Weights of a small transformer language model: 521M tokens.
MLP neurons of a small language model. Each row is named by its layer, matrix (gate and up: input weights; down: output weights) and neuron, and shows model dimensions 224-319. Each number is 128 + 32 x the weight over its row's rms, rounded and kept within 0 to 255. A neuron's up and down rows have the sign that makes its largest values positive.
After each neuron's rows, "fires on" lists the tokens most often at its 100 highest values on Wikipedia text that the model never trained on.

L5.gate98 [103 113 184 113 139 118 151 178 174 176 110 143 107  86 122 163 139 140 119 140  91 150 124 132 104 139 181 128 122 100 155 112  89 175 124  50 142 151  87 101 162  77 152 164 130 171 151 161  82 146 137 156 145 111 132 139 109 163 106 134 112  65 209 145 134 137 142 112 125  91 140 126 135 175 185 126 169 118  78 131 167 109 118 137 131 167 103 133  65 121  78 197 117 105 112 159]
L5.up98 [ 88 108 155 142 113 119  94 134 171 135 135 186 116 143 126  84  75 161 200  79 162 165 142 123 134 119  90 107 132 142 118 170 127 111 156 100 118 106 109 155 153 112  75 165 102 134 161  83  98  91 118 125  92  84  95 138  92 170 147 120 150 177 148 126  99 120 158 117 156 121  86 132 141 135 157 140  72 161 154  79  87 143  82 129 104 155 119 158  67 125 135 135 116 164 110  84]
L5.down98 [135 103 101 138 131 123 131 152 109  77 111 122 153 137  71 176 109 189 146 120 166 116 121  64 124 176 111 122 146 156 127  70  90  92 149 159  75 108 111 102  99 161 152 117 166 117 137  72  67  66 117  69 109 106 160 157 163 115 113 181  84 129 153 155 182 191 107  71 107 148 152 156 126 124 127 143 110 120 156 131 111  88 143 130 138 165 113 195 158 134 133 129 114 132 152 113]
fires on: "e", "a", "z", "ha", "o", "á"

L5.gate222 [124 169 171 104 102 152 104 146  89 154  93 145 142 136  82 139 138 133  91 107 113 122 159 130 102  91 134 136 103  72 125 151 111  71 123 139 150 171  92 147 179  79 152  93  77 168 123 161 131 127 119  87 130 115 162 106 175 151 110 136 133 126 170 164 118 190 122  97 157 138 150 105 185 153 187 102 162 143 132  85 135 145 100 158 148 129 172  92  67 128  93 154 108 142 149 118]
L5.up222 [157  74 111 162 142 159 135 168 138 133 168 129 122 115 128  96  98 121  98 135 188 170 103  98 142 164  84 116 171 129 171 117 157 176 150 126 208 158 147 135 124 158 103 136  65 122 184 129  87  89 154 119  91 109 144  81 165 154 139 109  64 114  78  56  90 123  55 188 138 125 110 135  97 115 145 154 120 149 122  90 140 130 124 137  83  88 106 164 149 151 156 132  90  75 109 169]
L5.down222 [ 99 193  91 169 163 137 127  77 105 136 114 125 154 187 123  93 107  90 110  90 145 143 145  61 127 174  96 114 143 123 112 154 118  60 110 115  76 150 145  96 171 143 139 105 150 163 124 113  98  77 193 124 124 109 146 124  58  56 127 181  79 164  72  95 109 141 129 118  95  52 144 128 140 117 153 106 127  92 163  54 163  43  56 142  73 117 142 113 143 118 198 174 103 161 145 132]
fires on: ".", ").", "e"

L5.gate509 [109 141 130 123 113 110 151 176 116 168 182 111 174 114 147 137 126 137  72  74 128 139  80 176 159 142  77  99 145 180 169 104 106 167 157 151 115 136 124  50 107 148 127 144 129 150 136 159  96 137 185 174  61 105 144 148 136 197 121  72 135  78  92 170 129 101 140 152 136 125  59 142 120 113  70 121  89 123  86 110 105 102  71 124 112 155 114  71 165 127 144 123 121 137 131 102]
L5.up509 [154 127 109  82 116 132 131  44 119  78  89 180 119 111 139 101 150  89 108 141  84 119 145 120 137 134 110 112 124 123 159 159 133 166 160 123 127 163 161 205 143 163  70 157  66  99 162 123 106  94 124 124 145  85  56 108  68 130 158 129 134 117 112 141 126 130 151 111 137 134 129 122 129 129 149 167 135  61 196 158  83 163 108  87 117 140 134 193  60 122 148 160 185  86 119 161]
L5.down509 [113 110  99 154 120 139 108 109  75  81 136 136 118 150 193 103 127  93 166  83 179 140 113 137 141 162 173 121  94 153 166 123 116 167 147 128 100 163 150 100  95 160 130 147  90 136 157  65 148  99 128 106 159  14  66 140 107  98 105 132 134  70  52  92 122 108  71 191 157  82 123 122 103 219 177 124  93 135 121 157 107  61 147 158 136  67 115  92 158 104 136 155 165 107 135 163]
fires on: "w", "\n", "s", "n", "ing"

L7.gate244 [137  72 145 146 155 122 128  94 106 137 102 149  68 151 197 144 131 162 135 146 126 137 138 126 167 124 139  92 189 113  88 137 107 208 123 169 147 155  92 102 150 122 131 130 130 105 149 157  38 115 127 219 120 110 143 104 169 168 143 127 165  79  89 126 195 178 137  89 145 105 113 128 118 157  86  93 118 115 132 108 131 106 116 119 136 150 125 133 133 159  76 150 181 145 175 116]
L7.up244 [115 135  89 124 167 170 215 159 152  64 110 107  87 119 142 123 123 108 117 132 165 135 154  66  83 103 153 145 100 127 163 172 124 155 161  97 194 167 108 121  99 156 137 133  94 131 141 145  83 170  66 151  87  83  88 182 155 135 199  83 115 111  86 131  98 201 142 166 178 112 152 128  96 105 104 144 130 117 101 138  68 164 137  64 108 124 144 139 129 120 110 128 129 188 111  90]
L7.down244 [115 146 112 116 125 105  98 126  95 129 101  90 120 134 131 109 158  99 123 140 115  82 133 121 107 127 113 197  97 125  96  81 118 140 110 135  64 137 151 101 149 152 149 126 167 130  78 166 212 146 145 119 182 116 158  91 110  69 143 154 137 153 114 157 111  52  95 111 112 145 118 134 120 132 138 132 180 150 154 128 109 120  69 115 160  80 162  64 142 116 122 131  93 149 104  56]
fires on: "e", "mp", "n", "art"

L5.gate193 [ 82  84 111  52 162 154 112 190 112 124 175 177 173 146 146 132 148 157 153  70 198 105  94 162 120 100 125  76 199 124 122 119  97 139  79 113 139 120 151  94 146 145  90 115 105 186 154  94 105  64 128 109 146 143 161 141 111 166  72 151 140 120  89  82 189 123  56 106  99 139 127  85 222 109 127 134 134 196 151  85 115 148 129 175 139 162 146 105 129 145 158  94 156 115 145  74]
L5.up193 [107 137 108  73 113 138 117 124 153 128  85 112 115  70 147 122 114 133 174 134  98 181 114 123 141 106 131 109 178 139 144 118 108 113 121 121 138  43 160 161  32 126 107 122 128 100 122  94 129 110 151 110 168 255 135 152 150  71 137  97  94 168 109 124 165 113 158 161 141 160  90 144  86 172 201 139 150 122 106 189 123 112 126 151 115 140 139 140 116 122  86 154 159 112 127 151]
L5.down193 [141  58 133 116 107 170 146 137 128 135 161 176 117  97  79 156 109  95 111 160 122 200 113  77 142 157 147 127 172 136 120 167 136  78  76 139 196 152 107 119 137 165  93 179 124 117 126 110 109 151 101 114 146 100 141 158 126 183 120  28 113 112 174 161 124 155 173 140 121 146 173 126 103 176 150 118 121 174 141 169  65  61 110 146 119 160  87 164 132 149 162 138  61  46 106 138]
fires on: ")", " (", "\n", " 19", ":"

L5.gate826 [121 105  76 100 121  82 140 149 168 137 197 149 151 146 175 150 146 149 162 135 215 124 114  79 125 150 173 116 180 155 153 116 142  86 135  95 112  94  79 109 102 138 131 112 105 193 144 171  48 107 165 176  76  94 124 124 145 194  76 126 149 103  45  71 146 142  86 152 131  84 124 112 125 103  97 152 104  91 134  36  80 102 148 136 171 167 133 116 146 134 156 109 119 166 147  92]
L5.up826 [171 139 158 111 163 111  93 113 143 139 129 106 124  81 115  66 167  84 151  85 152 164 153 101 122 132 148 136 112 100  79 140 118 136 144 104 131 189 116  92 170 189  82 143 116 141 119 139  80 172 135  83 138 141 172 135  98 141 153 191 164 149 130 170 121 186 137  99 114 103 154 126 117 156 176 100 101 170  30 159 176 173 109 126 105  86 153 112  96 123 143 117 107 147 125 161]
L5.down826 [ 93  94  53 205 136 126 104 139 174  84 102 132 123 145 124 130  91 167 124 183 178 132 168 157 119 183 158 130 116 141 137 125 116  61 117  72 134 152 125 135  83 137 139 193  64 110 161 137 165 153 126 105 152  73 104 166 129 132  88 143 163 117 101 103 141 160  96  89 137 203  82 129 119 159 139 138  94 125 114 125 137  95 143 126 140 131 127 188 119 116 125 136 133 121 140  93]
fires on: "\n", "."

L6.gate1081 [ 93 114 102 138 105  75 136 129 139  84 185 105 161 170 149 132 132 161 142 141 197 142 110 159 149  72 124 103 184 139 116 116 152 129 138  94 111 114  77 125 107  97 162 115 162 107 113 128  49  70 117 146  99 164 120 138 102 139 127 192 180 104 130  95 127 132  96 120 105  49 101  91 145 135 133 130  81 104 178  82 115 152 119 149 138 148 117  96 169 146 119 146  86  95 115 108]
L6.up1081 [ 85 122 130 138 131 128 116 133 111  74 116 127  97  91 141 115  78 106 138 161 158 133 185 177 127  97 145 125 136 111  91  71 126  84 115 135  45 167 158 122  89 120 133 139 144 133 139  90 144 114 108 144 163 187 134 199 138 128 117  90  93 110 117 152 131 130  91 169 134 211 111 152 105 109 172 144 158 151 151 142 150 138 133 124  63 133 132 143 170 106 116 147 154 144 122 204]
L6.down1081 [118  90 130 143 150 114 152 126 146 123 156 154 148 120 113 205 168 147 179 168 132 134 105 136  79 118 104 153 111 179 123 104 144  94 100 110 146 161  79 114 166 188 111 176 167 155  98 186 155 110  72 115 105 126 126 117  49  57 152 137 161 156 108 113 105 136 109 124 125  62 121  95 112 143 121 129 147 145  92 160  95  92  62 128 155 112 146  90 165 121 116 102  79 153 135 135]
fires on: "N", ":", "S", "-", "k"

L5.gate552 [ 86 111 154 134  94 165  85 106 127 218 141 132  99 129 174 104 114 138 173 120 176 139 157 103 108  97  98 129 146  82 129 127 112 122 139 107 145 139 166 105 124 130 103 107  69 125 144 134  73 175 137 168 119 136  99 117  90 118 161 178 154 147 139 166 137 149  92  65 164  94 130 110 137 172 171 144  97 120  46 126 120 148  96 131  73 156  63 116  86 116  77 147  68 149 134  97]
L5.up552 [111  70 166 136 154 123 144 146 129 124 123 129 101 179 147 106 173 142  95 188 109 190 124 156 126 184 152 130 103  78 110 110 116 180 119 170 173 106 125 121 106 178 138 131 104 116  87 136  66 110 116 107  91 128 172 112 117 142 127  98 124 139 176 127 141  74 149 106  80 178 124 137 145 135 181 115 108 141 153 126 133 130 152 122 131 124 110 123 127 133 181 174 143 136 141 197]
L5.down552 [115 148  55 117 111 109 192 132 102 160 153 138 155  92 114 218 130  75 162  83 168 156 141 122 128 193  97 128 158 134 104 160 132 129 137 123 156 122 103 113 126 139 166 109 105 121 147 214  92 131 180 118  99 143 114 141  79  83 150 119 107 144 137  93  88 117 141  83 133  54  91 127 112 145  99 153 169 136  63 114 113 143  59 135 109 163 172 130 158 125 145 184 157 168 149  81]
fires on: ".", "log", ").", "op"

L5.gate858 [152  66 172 148 139  69 121 128 198 134 169 133 134 158 140 117 179 139 120  22  86 145 109 138 114 133 146 116 157  99 123 122 134 182 202  87 165  91  99 101  94 112 137 164  90 196  94 115  92 103 144 198  90 124 120 122 123 153 103 121 169 123 126 139 160 132  94 125 152  79  75 130 117 114 146 101 101 130 135  93  79 162 119 151 205 129 124  83 110 117 114 101 107 126 158  89]
L5.up858 [181  94 125 240  70 163 137 103  73 142 146 130 130  93 148 125 109 126 115 155 140 176 202 138  78 153 165 177 122  84 129 142 159 191 113 158 141 177 103 126 131 118  90 139 123 150 150  99 109 130 112 102 144 161 144 138 139 140 116 165 114 149 150  79 107 142 160 151 132 140 124 177 102 164 155 173 159 160 169 157  85 152 129 112 137 120  51 174 158 110 108 143 110 168  81 150]
L5.down858 [130 178 143 150 152 132  52 128  80  70 125 132 160 167 156 150  93 151 156 128  93  61 104  88 170  83  70 100 117 130 178 109 101 128 155 173 109 183  95 141 208 117 117 133 129 162 164 146  80  84  69 110 177  47 128   0 164 141 126  88 161 163 150 156 134 109 101 159  95  90 152  95 122  83 100 114 185 139 101  78 108 121  64 146 107 149 117 139 142 124 132  82 130  67 171 155]
fires on: "\n", "-", "\"", " career", ".", " |"

L5.gate712 [127 114 132  83 126 122 133 132 154  95 200 167 176 171 138 117 151 113 120 147 148 118 134 123 109 143  67 121 142 164 191 114 105 103 173  70 124  80 102 104  97 155 122 136  87 163 105  98  69 125 161 185  97 107 147 106 122 165 102 127 207 113  95 144 153 154 119 122 125  72 126 113 160 129 120 142 125 144 128  67  69 110 139 114 118 142 145 135 105 115 104 109 112 145  95 128]
L5.up712 [125  93  90 119  99 157 129 108 158 123 127 122 113 123 187  35  97  92 131 146 120 160 141 134 144 140 151 144  86 172 106 154 140 127 143 134 126 118 161 158 158 156 119 139  89 122 113  59 162 158  70 164 159 157 110 122 120  79 140 128 118 106  88 181 121 103 107  95 138 108  73 131 115 128 126 176 156 138  97 152  90 159 124 128 148 128 194 154 169 114 149 150 125 144 126 111]
L5.down712 [123 154 122 183 138 146 172 128  94  82 101 160 138 129 130 120 131 141 157 112 156 137 122 143 128 140  69 105 112 165 157 180 156 108  66 148 182 193 105 112 137 121  75  78 148 108 150 122  98 115  35  48 112 138  72 156 179 151 141  56  93  68 118  54 120 125 139 152  99 127 149 156 132 143 115 145 115 163  98 142 114  80  12 139 144  79 126 162 156 149 142 111 140 127 123 109]
fires on: "\n", "T", "-"